Weights of a small transformer language model.
Size: 10 layers, width 320, 10 heads of 32, MLP 1280 squared ReLU, vocabulary 2048, 13.6M parameters.
Architecture: RMSNorm before each block, rotary positions, no biases in attention or MLP, untied embeddings, normalized queries and keys, capped logits.
Training: a variant of Muon for these matrices, 723M tokens.
MLP neurons of a small language model. Each row is named by its layer, matrix (up: input weights; down: output weights) and neuron, and shows model dimensions 112-175. Each number is 128 + 24 x the weight over its row's rms, rounded and kept within 0 to 255.
After each neuron's rows, "fires after" lists the tokens most often just before its 100 highest values on Wikipedia text that the model never trained on.

L4.up920 [154  68 152 119 159 145  95  90  94 101 110 141 111 107  99 123 169 119 143 134 136 160 122 132 145 165 149 123 141 131 117 143 104 111 146 171 136 100 105 142 103 103 119 135 131 146 142 147 147 131 121 129 105 121 106 120 111 152  94  97 134 138 137 125]
L4.down920 [120  93 127 142 105 111 163 147 141 116 157 157 148 166 132 122 128  97 116 101 127 109  91 151 164 165 166 175 118 162 151 159 129 116 128 114 133 150  96 126 171 118 163 111 134 126  85 127 139 141 108 103 138 100 145 143 144 135 153  98 138 113 147 157]
fires after: " ", " de", "e", " is", ","

L3.up1081 [145 103  94 132 133 120  93 143 125 126 138 122 149 144  97 152 189 162  68 102 113 105  99 130 153 135 136 125 125  98 120 117 112 129 118 115  96 116 163 155 177 151 129 122  96 172 145 114 125 169  72 131 123 114 120 123 133 114 148 161 192 151 102 150]
L3.down1081 [103 123 137 175 131 123 118 153 146 144 122 117 123 114 145 125 142  91 103 164 150 129 103 166 135 132 164 119 172 113 113 129 121 141 135 122 100 114  81 132 146 107 139 137 142 171 101 129 109 117 115 146 130 110 126 123 135 152  94 120 129 122 123 102]
fires after: " ", "″", " which", " who"

L4.up1050 [140 134 139 164 121 109 109 127  95 111 126 134 155  95 186 112 145 146 104  90 100 128 108 139 125 178 115 131  81 133 143 161 123 124 130 149 147 150 160 109 116  94 147 112 145 123 146  88  85 151 101 146 146  87 146 129 100  96 124 180 111 139 105 134]
L4.down1050 [139  88 157 131 101 133 133 147 151 169 128  72 155 153 141 131 126 159 144 140 117 167 107 124 131 142 106 123 148 118 100 110 153 122 159 170 149 133 113 156 115 164 146 158 140 144 119 167 192  70 147  87  92  95  92 125 118 158 114 121 109 119 126 158]
fires after: "s", " S", "or", "ci", " T"

L4.up1260 [144 165  95 123 169 115 178 122 140  96 136 159 154 132  83  99 104 138  93 143 131 125 154 154 102 137 153 151 147 110 135 129 124  81 139 140 142  83 127 167 103 104 147  72 140 128 111 124  96  93 127 117 130  82 154 145 126 136 153 168 149 158 121 135]
L4.down1260 [177 127 129 140 140 165  77 146 127 133  92 132  74  87 121 133 125 145  98 101 133 115  97 126  99  85 143 135 142 102 112  72 149 153 138 162 135 156 114 109 116 108 113  70 127 125 108 122 172 122 182 156 117 126 166 159 114 131 162 138 155 125 123 138]
fires after: " a", "c", " number"

L6.up105 [101 118 145 142 144 129  86 123  72 127 119 149 154  89 114 104 185 150 133 109 113 108  94 110 136  95 109 148 147 103 120 190 109 100 106 141 133 122 126 131  66 144 123 128 121 113 131 115 135 168 101 139 105  92 146 145 143  88 115  92 152 138 135 123]
L6.down105 [ 96 129 103 152 113 161  79 110 144 180 101 178 142 133 171 129 101 123 117 112 179 151 156 104 169 132  63 125 101 149 144 138 151 114 173 117 145 150 134 113 128 141 123 129 112  84 143 125 106 105 146 175  96 121 154 102 134 125 158 112 136 112 119 104]
fires after: " the", " ", "lo", " mo", "as", "cent"

L3.up957 [ 84 111 112 114 162 111 104 179 120 134 105 126 128 102  84 110 149 156  92  95 129  92 115 122 114 120 176 124 155 162 128 106 118  87 141 187 134 133 128 133 126 130 102 157 125 123 149 150 150 145 134 150 128 106 140  87 125 164 117 127 139 132 139 129]
L3.down957 [123 148 176 162 137 103 148  73 120 109 114 156 131 122 161 143 161 126  96 138 129 142 150 102 150 124 102 164 100 113 143 107 112 150 179  77 159 108 117 133 102 137 151 176 140 102 104 105 131 115 110 133 131 133 149 145 120 190 139 105  78 100 165 136]
fires after: " ", " the", " The", " de", " a", "The"

L3.up21 [135  95 113 180 146 101  71 137 123 119  99 158 148 145 120 157  93 137 147 139  86 127 122 165 114 135 119 152 129 140 138 104 175 142 128 109 162 147 150  86 125 131 127 118 164 131 111 151  97 104 154 136 137 127 125 128 125  75  99 107 148 138 191  91]
L3.down21 [195 158 118 122 158 136 108 153 110 157 173 146 111 135  97 123  86 117 135 116 144 117 164 140 117 120 102 116 109 139 145 116 100 107 149 123 120 127 140  92 111 107 122 129 111 117 126 130 120 111 129 166 108 112 120  55  93 146  98 100 131  94 101 109]
fires after: "im", "un", "in", "min", "va"

L4.up1160 [143  99 137 104 106 118  97 139  99 126 133 114 172 140 125 148 132 149 140  71 176 128 146 180 139 175 102  93 119 142 105 116  91 120 162 141  90 124 158 146 124 110 137 123  95 149 131 158 110 155 118 107  99 139 112  81 174 162 121 139 126 133 150 133]
L4.down1160 [ 85 147 137 174 132  95 162 106 133 116 131 162 100 112 166 149 144 140 118 133 172 119 156 117 131 103 122 132  86 126 109 147 163 119 131 156 194 143 111  78 128  71 127 106 106 143 111 126 100  97 114 158  88  95 100 129 123 110 138 146 143 155 137 172]
fires after: " ", " de", " vi"

L3.up59 [114 125 144 124 145 124 132 105 145 139 125 106 130 124  99 124 127 154 116 136 132 102 117 127 129 135  97 105 116 147 101 142 121  56 150 131 162 151 123 133 103 140 132  94 144 164 145 158 108 108 138 117 129 122 114 132 109 150 126 125 173 152  74 116]
L3.down59 [122 112  91 112 134 137 155 170 132 111 115 139 123 146 172  69 118 120 129  69 130  96 112 152 144  84 126  88 135 109 100 110 145  82  78 187 138 119 112 114 131  97 124 114 122 124 142 137 142 150 104 134 109 145 144 144 140 128 190 156 162 154 149 121]
fires after: " a", " the", " an", "te", " The"

L3.up1199 [100 136 139 122 138 133 133 134 108 125 124 123 124 127 163 106 109 137  79 142 110 109 167  96 138 116 165 143 209 128 115 143 166 147 151  92 132 122  77 137 100 136 114 124 131  82 127 132 117  91 129 166 116  98 145 129 150 136 144 145 161 136 136 141]
L3.down1199 [103 122 107 111 134  91  65 112 146 126 154 108 112  91 159 115  89 115 134 101 130 111 137 138 147 103 159 124 133 121 129 147 131  75 111 117 142 146 134 133 130 145 135 123 107 158 127 132 118 110 110 141 111 127 137 158 170 111 137 116 153 133 147 139]
fires after: "ro", "ri", "la", "ga", "C", "g"

L3.up612 [178 135 108 152 145 139 174 126 165 107 149 154  94 122 112 143 137 160  97 126 103 143 100 165  96 131 119 131 118 141 109  91 180  92 126 100 140 121  94 166  95 158 125 126 126 130 107 153 129 121 143 166 157 153 129 136 121 131 120 101 167 116 119 121]
L3.down612 [145 112 132 147 139 113 109 180 145 104 112 177 105  91 108 127 162 108 126 141 170  98 137 135 108  77 148 127 147  78 135 125 155 198 128 145 116 110 158 155 136 110 123 120  87 119 123  88 117 164 162 154 118 142 133 174 114 133  92 126 110 125 119 147]
fires after: " a", "c", "cc"

L3.up131 [115 148 153 116 118 126 125 164  89 137 137 120 155 171 154 104 136  78 106 139  91 127 113 148  97 106 122 159 157 150  82 113 119 126 144 100 107 118 112 128 127 133  90 124 158 113 149 115  91 152 105 154 168 118 137 140 122 146 135 120 205  94 111 134]
L3.down131 [140  98 140 117 144 178 115 103 124 115  98 147  95 136 151 145 164  95  96 163 144 122  93 120 128 118  86 148 134 125 141  95 124 123 102 117 138 116 145 147  79  98 139 116 142 152 170 130 133 160 115 122 101 106 118 113  94  92 159  97 120 159 133  87]
fires after: " the", " of", " Bel", " in", "ol", " on"

L3.up745 [122 113 115 149 153 133 152 167 130 134  93 109 136 109 106 131 139 118 114 134 121 112 110 122 104 123 158 168 167 124 136 140 151 142 138 140  95 163 150  94 155  97 150 163 158 176 114 128 134 146 134 122 118 160 124  95 122 163 146 140 155  81 116 161]
L3.down745 [183 130 149 135 161 132 127 135 133 128 147 107 139 142 153 121 136 142 145 148  97  79 100  96 116 135 139 132 107 126 144 167 126 109 147 137 139 113 168 119  90 135 138 109  97  95 145 141 167  96 134 144  99 119 151 141 148 144 150 120 119 113 142  88]
fires after: " ", "A", "-", " C"

L3.up542 [146 103 119 126  93  96 170 137 132 176 127 121 151 136 130 129 160 111 103 122  97 130 143 111  98 166 142 134 156 127 106 112 123 161 135  93 110 192 140 134 129  96 149 119  94 130 118 177 146 140 131 109 111 138  95 133 126 135 136 145 159  87  80 103]
L3.down542 [132  98 141  73 146 112 118 124  84 101 102 126 146 132 127 140 143 166 154 113  82 174 202 163 122 144 159 113 175 126 178 157  98 122 144 160 113 133 105 125 169 152 111 139 136 118 114 151 164  64 153 103 141 132 116 121 115 112 109 131 123 126  88 135]
fires after: "\n", " to", " in", " ", " remain"

L6.up1237 [165 118 106 146 126 129 114 121 165 128 126 132 194 111  98 114  91 121 144  89 155 129 122 152 149 132 126 139 163 123 146 106 133 119 101 136 142 131 155 159 145 137 120 122 127 121 122 154  94 117 154 113 102 108  97 151  73 119 150 174 154 121 156 132]
L6.down1237 [158 111 137 150 134 143 130 128 140 141 158 128 128 104 106 125 150 160  91 149  91 167 147  98 102 108 135 134  84 106 111  99 177 173 165 163 109 142 135 115 151  96 116 146 101 164 113 131 139 113 155 147 161 132 108 153 143 124 119 127 119 136 150 127]
fires after: " a", " Lo", "en", "s", " A"

L4.up746 [112 118 105 135 188 116 147 123 105 112  83 150 108  90 139 119 120 144 170 119 146 168 123 120  96 129 129 155 143 115 162 136 151 151 146 143 166 140 133 115 128  99 150 132 110 152 126 144 142 165 114 137 133 104 157 118 134 130 140 158 111 171  88 116]
L4.down746 [134 101 122 100 107 109 126 134 114 168 119  98 150 117  95  79 140 130 107 131 116 120  91 138 135 127 133 144 109 186  60 117 141 123 136 141  91  91 142 156 192 108 134 143 118 144 125 194 121  96 143 126 175 150 128 136 146 138 144  96 120 108 103 123]
fires after: "s", "us", "oc", "b", "ci"

L4.up521 [172 110 116  91 109 145 163  96 103 127 108 143 115 104 112  85 142  91 126 165 129 100 116 123 107 156 132 111  84 109 133 120 113 145 153 103  94 147 125 115 141 154 134 118  90 113 101 128 116 125 136 163 140  94  92 146 122 143 133 111 134 114 156 119]
L4.down521 [125 105 104 133 142 125 119 130 169 139 163  93 131  91 114 160 143 116 100 131 122 149 138 143 136 158  98 210 145 177 103 115  95 119 118 122 126 122 117 147 119 145 105 107 115 131  74 149 125 130 118 115 122  74 134 124 110 137 118 149 147 124 112 134]
fires after: " part", " p", " result", " found", " P", ","

L3.up819 [153 123 146 102 142 116 161 129 178 131 109 113 141 117 126 101 149 131 119 148 141 125 121 117  94 193 134 122 125 119 138 100 153 189 118 121 116  84 131  95 126 149  93 106 109 138 133 123 134 134 138 135 126 114 136 130 176 186  93  98 123 117 133 146]
L3.down819 [115 103 181 161 103 124 172 141 157 170 112 142 101 129 160 155 131  89 127 131 144 108 116 126 127 133 154 125 153 169 122  76 117 154 115  78 104 108 148 131 165 165 161 105 119 156  92 122  95 124 131 153 110 118  88 106 131 146 128 144 116 170 166 134]
fires after: " P", " E", " K", " p", " G"

L3.up230 [121 132 135  92 109  80 151  99 132 122 131 110 119 128 120  92 138  79 117 114  88 155 143 159 102 108 129 110 139 149 126  63 114 120 158 102 109 151 119 143  85 156 107 144 102 124 127 143 128 167 110 150 124 150 122 144 151 119 177 151 121 103 147 122]
L3.down230 [164  86 114 123  92 130 127 119 112 131 130 125 105 148 146 171 105 122 130 110 149 153 143 109 129  93  92 159 103 172 107 122  97 144  99  98 129 165 173 104 138  73 168 190 173 136  96 129  99 115 119 132 145 132 135 109  86 116 117 122 137 156 119 158]
fires after: " in", " of", " as", " the", " to"

L3.up1191 [126 108  89  94 148 121 136 119  93 112 153 153 120  56 107 137 149 162 136 126 136 131 123 103 120 138 146 128 125  66 125 145 149 119 119 127 156  97 148 123 130 113 130 119 102 144 135 160 126 136 125 110 148 117  97 119 153 159  91  97 153 120 114 136]
L3.down1191 [158 131 106 149 150 114 132 116 128 121  98  86 164 155 142 137 170  92 111 118 139 144 132 121 137 139 124 175 162 117 163 151  82 174 150 129 124  86 115 131 134 122 159 146 151 144 149  74 165 137 144 129 118  93 158 122 143 117 143 125  91 117 127 165]
fires after: "s", "us", "is", "p", "ra"

L3.up140 [138 101  55 151 123 142 140 122 146 117 128 153 150 125 100 119 120 156 112 136 116  92 109 135 108 138 102  95 132 127 111 130 104 108 134  83 124  91  96 154 122 132 124 143 153 141 128 162 124  82 136 121 112  99 122 134 112 153 121 162 143 133 123 110]
L3.down140 [154 148 122  98 118 125 112 107  95 159 138 128 164 157  97 133 147 100 144 123  95 169  89 175 127 109 120 138 112 119 100 132 118 148 166 119 146 149 159 141  80 118  92  59 104 142 132 134 136 182 118 104 139 104 206 134 157  97 130  92 162 153 110 119]
fires after: " a", "u", " A", "c", "ta", "va"